config = dict(
    head_dim=64,
    init_std_o=0.00473,
    batch_tokens=[32768, 65536],
)
MLP neurons of a small language model. Each row is named by its layer, matrix (gate and up: input weights) and neuron, and shows model dimensions 32-159. Each number is 50 + 15 x the weight over its row's rms, rounded and kept within 0 to 99. A neuron's up and down rows have the sign that makes its largest values positive.
After each neuron's rows, "fires after" lists the tokens most often just before its 100 highest values on Wikipedia text that the model never trained on.

L2.gate975:64 45 39 63 60 38 73 37 49 45 55 23 39 55 18 38 44 55 51 58 39 47 63 29 71 71 37 69 53 54 38 48 56 66 58 70 55 81 29 65 59 43 67 46 55 66 41 53 44 40 51 43 38 29 70 56 67 60 29 55 49 79 57 45 42 63 90 40 68 55 52 53 54 47 52 53 52 45 43 02 42 49 25 25 40 51 38 27 68 63 44 73 54 54 30 47 54 54 55 40 53 19 34 67 52 54 71 57 61 69 58 41 31 37 65 67 32 64 41 70 44 27 51 65 56 48 69 23
L2.up975:66 30 58 38 52 41 49 57 23 37 61 36 51 42 71 40 24 38 48 63 48 63 29 58 70 57 68 49 29 80 50 63 57 59 58 51 33 26 53 46 69 51 80 55 51 34 05 69 47 49 29 29 64 68 45 80 63 31 64 55 46 44 54 31 73 38 34 48 59 76 41 46 41 38 56 50 72 51 10 68 48 49 39 25 96 41 57 45 48 40 37 83 37 48 97 50 69 47 73 57 55 41 55 58 58 58 39 67 49 47 34 45 50 51 22 40 58 58 79 52 39 55 48 48 42 56 70 75
fires after: " (", " |", " aff", ",", " the", " ex"

L7.gate252:40 29 60 20 60 36 70 69 39 35 30 67 54 55 66 67 63 42 60 41 35 62 48 33 44 61 40 46 47 57 32 56 79 45 57 61 57 68 24 68 56 40 62 49 43 49 44 39 49 54 58 61 44 40 88 32 27 27 31 17 75 61 71 59 39 46 53 55 28 40 40 51 48 61 51 56 36 77 64 46 32 41 64 26 47 54 63 83 51 34 36 39 53 37 53 46 63 41 51 55 38 44 70 61 56 54 65 64 70 96 46 42 52 28 50 58 52 06 55 57 28 70 31 48 40 50 42 63
L7.up252:23 69 58 06 46 55 74 62 62 70 47 45 71 47 71 55 64 42 83 50 57 52 64 29 18 63 60 34 46 48 38 41 79 41 51 57 38 47 60 33 26 65 37 43 60 48 60 70 19 39 43 37 35 30 65 46 42 49 61 30 64 56 71 57 62 66 43 48 49 63 39 56 38 46 31 47 47 17 38 74 84 37 74 45 44 67 60 42 42 70 53 36 44 52 26 55 60 31 58 53 59 35 54 31 45 40 50 52 41 28 48 30 49 56 40 52 46 44 47 43 36 59 45 38 46 42 71 60
fires after: " to", " can", " could", " may"

L8.gate806:69 23 64 48 55 79 24 51 41 17 19 56 65 47 40 60 18 24 50 50 49 62 34 36 48 32 60 86 42 67 43 30 76 58 47 55 60 43 38 59 37 46 74 39 34 57 45 42 60 46 43 20 58 42 48 53 50 39 58 63 41 43 33 23 68 35 52 47 56 54 21 68 30 51 63 59 51 57 43 29 23 44 48 44 71 68 68 31 52 46 71 58 50 51 54 43 57 50 27 53 51 52 86 55 42 30 86 53 37 60 57 70 65 41 61 77 23 72 69 46 28 39 55 61 33 59 76 73
L8.up806:63 48 35 59 44 44 58 36 53 12 62 35 48 33 48 59 45 41 56 30 46 46 56 61 51 43 49 65 51 35 45 30 53 52 45 60 50 52 51 54 41 15 48 58 74 40 53 43 46 49 53 46 70 62 30 49 19 63 68 58 35 18 45 58 58 38 51 72 52 90 41 53 32 46 19 69 65 59 39 39 37 70 45 59 54 53 23 40 37 39 59 74 42 53 51 49 59 55 49 63 25 67 50 33 72 57 43 48 49 60 13 58 50 76 17 26 60 50 52 54 65 51 67 51 48 53 70 42
fires after: "20", "19", " following", "18"

L7.gate200:72 31 60 54 40 25 24 60 36 44 52 48 81 40 24 55 50 38 32 53 64 52 15 69 34 51 54 89 53 55 22 34 40 42 78 34 51 35 42 42 26 36 43 73 78 54 34 70 48 61 56 36 73 73 65 70 50 13 17 63 54 29 65 36 38 53 52 52 15 71 53 57 59 51 26 91 36 68 33 41 54 60 25 52 59 64 47 38 65 22 26 45 39 33 42 57 61 41 43 38 50 50 70 44 49 62 44 35 39 51 70 58 53 45 51 40 74 37 44 57 58 74 44 39 44 81 38 56
L7.up200:63 49 65 64 61 53 38 35 36 33 76 19 42 41 37 75 38 49 61 72 56 57 32 46 48 55 47 60 54 27 53 49 50 65 65 45 52 61 36 63 52 63 73 49 59 54 69 44 57 63 40 41 61 56 39 28 43 59 47 32 59 43 54 64 61 32 55 62 65 66 76 34 53 65 50 52 41 42 49 50 38 54 32 35 43 55 64 34 57 55 52 21 68 67 57 43 46 54 73 48 77 65 55 30 39 75 38 60 10 79 46 30 34 52 47 36 49 66 73 29 43 67 44 46 31 36 66 44
fires after: ",", " that", " where", " but", " if"

L2.gate594:67 26 55 26 29 23 47 56 36 63 31 57 84 56 86 66 46 15 40 41 44 29 56 62 66 57 65 66 47 33 29 65 45 70 50 25 33 44 45 47 50 87 47 48 50 61 40 52 12 54 39 31 35 53 31 52 43 44 28 67 68 50 52 41 74 64 47 61 31 54 72 58 29 32 61 73 43 88 27 69 51 45 34 62 55 66 54 33 47 71 53 39 71 56 55 42 53 45 42 50 66 57 65 48 68 62 42 68 59 67 68 44 42 69 86 64 41 70 70 55 76 70 51 35 64 80 57 73
L2.up594:56 44 49 30 58 42 36 44 14 40 93 57 73 29 36 69 36 51 48 41 57 45 25 52 66 48 74 64 57 54 59 55 38 54 63 51 34 25 63 45 46 46 55 73 54 67 48 55 46 48 52 42 52 34 49 31 33 80 82 74 31 50 31 74 59 47 55 35 52 72 57 43 79 65 66 31 45 32 51 36 54 51 42 40 48 56 23 25 47 70 44 34 56 37 58 40 61 43 13 40 35 58 60 60 52 59 49 53 62 35 10 57 58 32 54 08 35 50 55 43 40 42 69 61 57 59 22 65
fires after: ",", " where", ".", ".\n\n"

L7.gate475:33 50 58 51 40 56 28 73 64 25 32 34 40 23 57 61 71 28 47 61 37 66 59 54 63 89 60 68 35 26 39 44 42 64 41 53 55 51 25 30 43 32 48 54 47 38 55 22 42 48 76 42 33 58 53 50 56 52 60 35 81 36 61 36 39 49 46 54 54 33 43 72 47 43 34 67 40 58 61 59 52 20 50 38 64 66 46 47 72 60 47 44 52 35 89 60 41 42 59 51 68 56 50 48 55 37 46 53 33 43 52 83 12 45 16 50 65 61 51 43 52 60 59 42 29 73 53 64
L7.up475:59 39 43 56 20 64 23 68 51 56 51 44 47 32 39 44 39 14 69 44 51 43 48 49 39 45 50 54 42 66 41 47 65 46 38 52 29 34 65 38 08 64 40 63 60 39 74 57 63 19 62 23 42 47 60 54 55 47 56 39 52 55 34 47 76 61 51 52 36 45 58 47 30 30 40 46 37 75 19 68 41 34 57 72 59 63 61 36 51 32 62 44 29 59 71 43 68 65 81 60 58 58 38 56 51 89 63 53 54 18 69 46 72 81 60 76 43 67 31 63 50 50 39 63 54 33 53 63
fires after: " the", " his", "'s", " a", " The"

L7.gate809:62 40 46 52 41 45 43 88 44 38 39 44 62 52 67 50 50 39 65 53 36 67 46 57 41 78 60 53 22 45 34 61 54 80 57 59 54 40 24 20 35 51 65 40 50 62 48 33 13 52 63 37 61 65 51 61 61 56 64 61 86 34 49 59 62 66 32 39 42 59 48 35 69 17 42 69 25 52 53 49 37 39 36 46 24 62 40 47 59 66 65 39 42 56 77 23 33 61 71 61 79 53 81 52 49 49 43 59 54 54 67 90 17 33 45 58 83 48 48 39 50 58 52 16 45 41 55 72
L7.up809:33 53 84 40 84 51 35 74 64 47 40 70 24 43 39 85 73 49 72 35 32 53 69 72 73 46 58 53 50 61 46 44 54 38 59 61 54 45 52 47 41 50 52 54 35 35 60 73 27 45 54 62 64 46 48 40 29 35 30 58 62 59 20 74 62 47 41 77 47 66 43 62 46 16 36 48 64 39 34 53 51 33 44 55 52 51 59 64 35 28 57 89 61 44 41 42 48 22 49 81 45 53 28 36 67 39 57 72 48 34 79 82 52 71 53 43 40 68 52 21 39 44 41 53 56 38 80 65
fires after: " the", " a", " in", " The"

L2.gate542:56 38 57 45 51 36 61 78 52 25 43 58 69 56 44 50 28 54 53 58 60 71 46 54 40 66 55 43 57 55 56 29 77 45 43 45 66 44 17 64 57 34 64 17 46 57 61 63 60 58 44 40 53 26 67 47 86 52 43 36 55 53 67 41 46 69 50 46 37 59 70 66 43 68 41 59 42 66 38 31 40 48 34 19 52 38 36 31 62 57 37 79 51 63 29 38 34 43 81 50 52 57 66 62 45 65 65 75 63 71 28 59 59 41 20 67 47 57 49 61 00 54 36 44 24 61 79 46
L2.up542:47 45 45 51 43 49 64 16 49 29 57 44 50 27 39 50 52 56 57 57 58 31 28 25 24 51 65 64 53 75 70 32 40 82 58 37 54 34 46 58 28 37 72 57 67 33 70 19 36 67 15 17 47 43 31 72 53 62 77 51 55 63 32 49 51 64 53 58 69 45 19 35 84 30 57 39 57 43 31 47 55 72 33 50 44 45 55 32 56 44 52 51 69 41 46 39 62 62 61 58 50 52 34 47 67 50 64 57 44 52 34 30 55 52 72 35 14 50 46 56 47 45 36 42 41 52 48 26
fires after: " (", ",", "18", " |", " ", "19"

L7.gate38:52 33 36 40 51 60 50 68 24 23 50 26 78 21 44 51 70 52 55 62 64 60 36 82 62 40 67 82 28 47 47 50 64 41 75 36 49 40 55 32 54 47 49 69 70 33 46 61 42 56 50 40 65 69 45 48 22 20 47 31 29 39 58 41 68 68 27 41 41 76 48 91 40 38 39 55 34 65 41 35 18 41 44 47 55 69 44 15 44 43 54 40 50 43 30 39 82 49 57 62 70 66 32 43 48 64 28 61 48 21 64 85 42 55 55 70 55 54 32 38 54 76 49 72 35 77 29 42
L7.up38:39 44 31 27 47 77 50 64 21 62 82 50 71 20 46 34 48 48 39 52 69 45 26 37 73 52 49 79 34 45 46 46 57 59 39 72 49 31 30 56 40 58 22 67 47 73 50 47 58 61 50 42 22 55 69 41 48 38 42 55 57 64 51 61 48 49 59 50 50 58 67 47 84 65 33 51 50 77 63 46 54 68 50 59 64 54 54 52 67 30 23 66 56 79 41 37 70 65 53 27 26 70 60 41 56 54 10 71 35 66 48 29 71 26 23 62 60 42 47 48 70 63 41 46 33 36 11 26
fires after: ",", ".", " that", " as", ";", "\n\n"

L7.gate516:42 65 51 32 50 53 63 56 49 66 39 74 29 43 44 57 53 55 85 43 57 73 47 53 60 77 45 48 48 68 40 49 79 44 47 81 64 52 66 68 59 28 47 29 28 54 25 35 44 35 28 24 67 47 73 66 46 62 68 44 72 65 68 50 78 38 69 63 28 52 30 61 56 37 58 41 46 56 59 63 26 16 47 30 54 67 52 51 47 35 55 68 60 26 39 72 28 30 45 52 67 02 42 62 54 66 42 51 31 49 51 57 69 32 35 59 35 26 36 47 45 26 29 67 35 35 25 27
L7.up516:56 59 31 42 59 44 57 51 38 40 55 39 70 47 66 41 17 40 48 55 31 70 43 41 31 65 48 49 77 53 50 43 64 26 65 25 48 36 45 26 25 71 44 61 37 44 78 64 43 58 62 46 28 59 56 62 53 49 49 28 29 67 67 60 42 54 58 38 76 49 36 39 31 35 47 75 40 47 53 13 59 61 65 39 27 38 65 69 56 51 22 51 66 46 53 53 70 39 52 54 53 71 67 33 29 56 40 51 44 89 42 44 59 63 36 62 39 43 50 41 23 79 57 41 24 57 54 43
fires after: " to", " can", " would", " which", " could", " not"

L2.gate604:42 54 42 31 67 46 72 59 60 75 72 50 37 42 64 49 54 19 56 50 58 60 47 39 45 56 45 41 77 12 43 55 61 83 44 63 49 42 41 34 61 63 26 56 48 48 31 53 18 38 41 40 85 74 53 39 50 53 36 77 77 45 55 45 81 52 41 59 38 30 71 49 42 51 54 70 58 63 66 57 64 35 42 43 49 20 64 62 70 43 54 29 39 59 39 41 72 30 16 50 60 56 55 63 28 57 59 60 76 55 60 56 21 71 74 57 65 24 63 39 52 67 35 41 53 49 18 82
L2.up604:66 29 69 44 45 68 28 44 56 38 24 80 71 41 32 40 52 38 14 59 58 42 38 48 69 55 55 65 71 44 42 28 56 59 54 68 75 49 62 52 31 69 43 38 72 57 62 49 57 65 64 53 43 62 51 53 44 44 57 53 63 08 59 61 63 31 48 58 51 53 49 52 60 46 46 51 51 15 75 26 59 40 32 38 85 76 46 51 58 24 55 49 73 58 51 66 73 71 48 53 50 45 65 30 51 63 69 78 38 36 46 61 50 54 54 55 51 36 41 64 58 22 20 54 52 33 49 36
fires after: ".\n\n", "."

L7.gate274:67 38 71 34 44 21 44 60 45 38 46 55 57 58 44 64 67 18 56 51 56 60 49 43 45 71 48 51 41 28 31 69 39 56 51 87 46 30 44 56 56 62 52 59 64 69 42 42 30 67 66 40 69 36 55 12 59 17 50 57 66 44 76 36 73 50 43 47 57 55 43 62 60 56 47 62 32 36 54 59 25 44 57 66 31 59 49 58 69 60 27 82 56 41 82 09 55 44 54 57 38 49 41 54 55 72 70 51 46 37 75 54 37 37 31 61 53 58 69 56 31 75 58 46 31 65 50 86
L7.up274:45 44 48 69 56 59 33 65 60 57 42 77 40 41 42 57 58 85 64 82 60 60 47 52 32 60 42 35 28 58 49 38 29 23 24 59 56 58 52 77 52 65 71 70 34 41 48 41 31 69 86 63 15 48 54 59 67 37 46 44 52 42 48 44 51 68 39 34 57 71 60 29 55 40 36 58 45 72 36 58 29 05 43 58 53 65 53 56 72 59 51 61 50 55 61 40 35 41 49 69 58 48 58 57 57 64 67 56 52 11 77 74 39 40 64 72 48 30 26 87 37 60 47 22 17 41 50 34
fires after: " the", "'s", " a", " his", " The", ","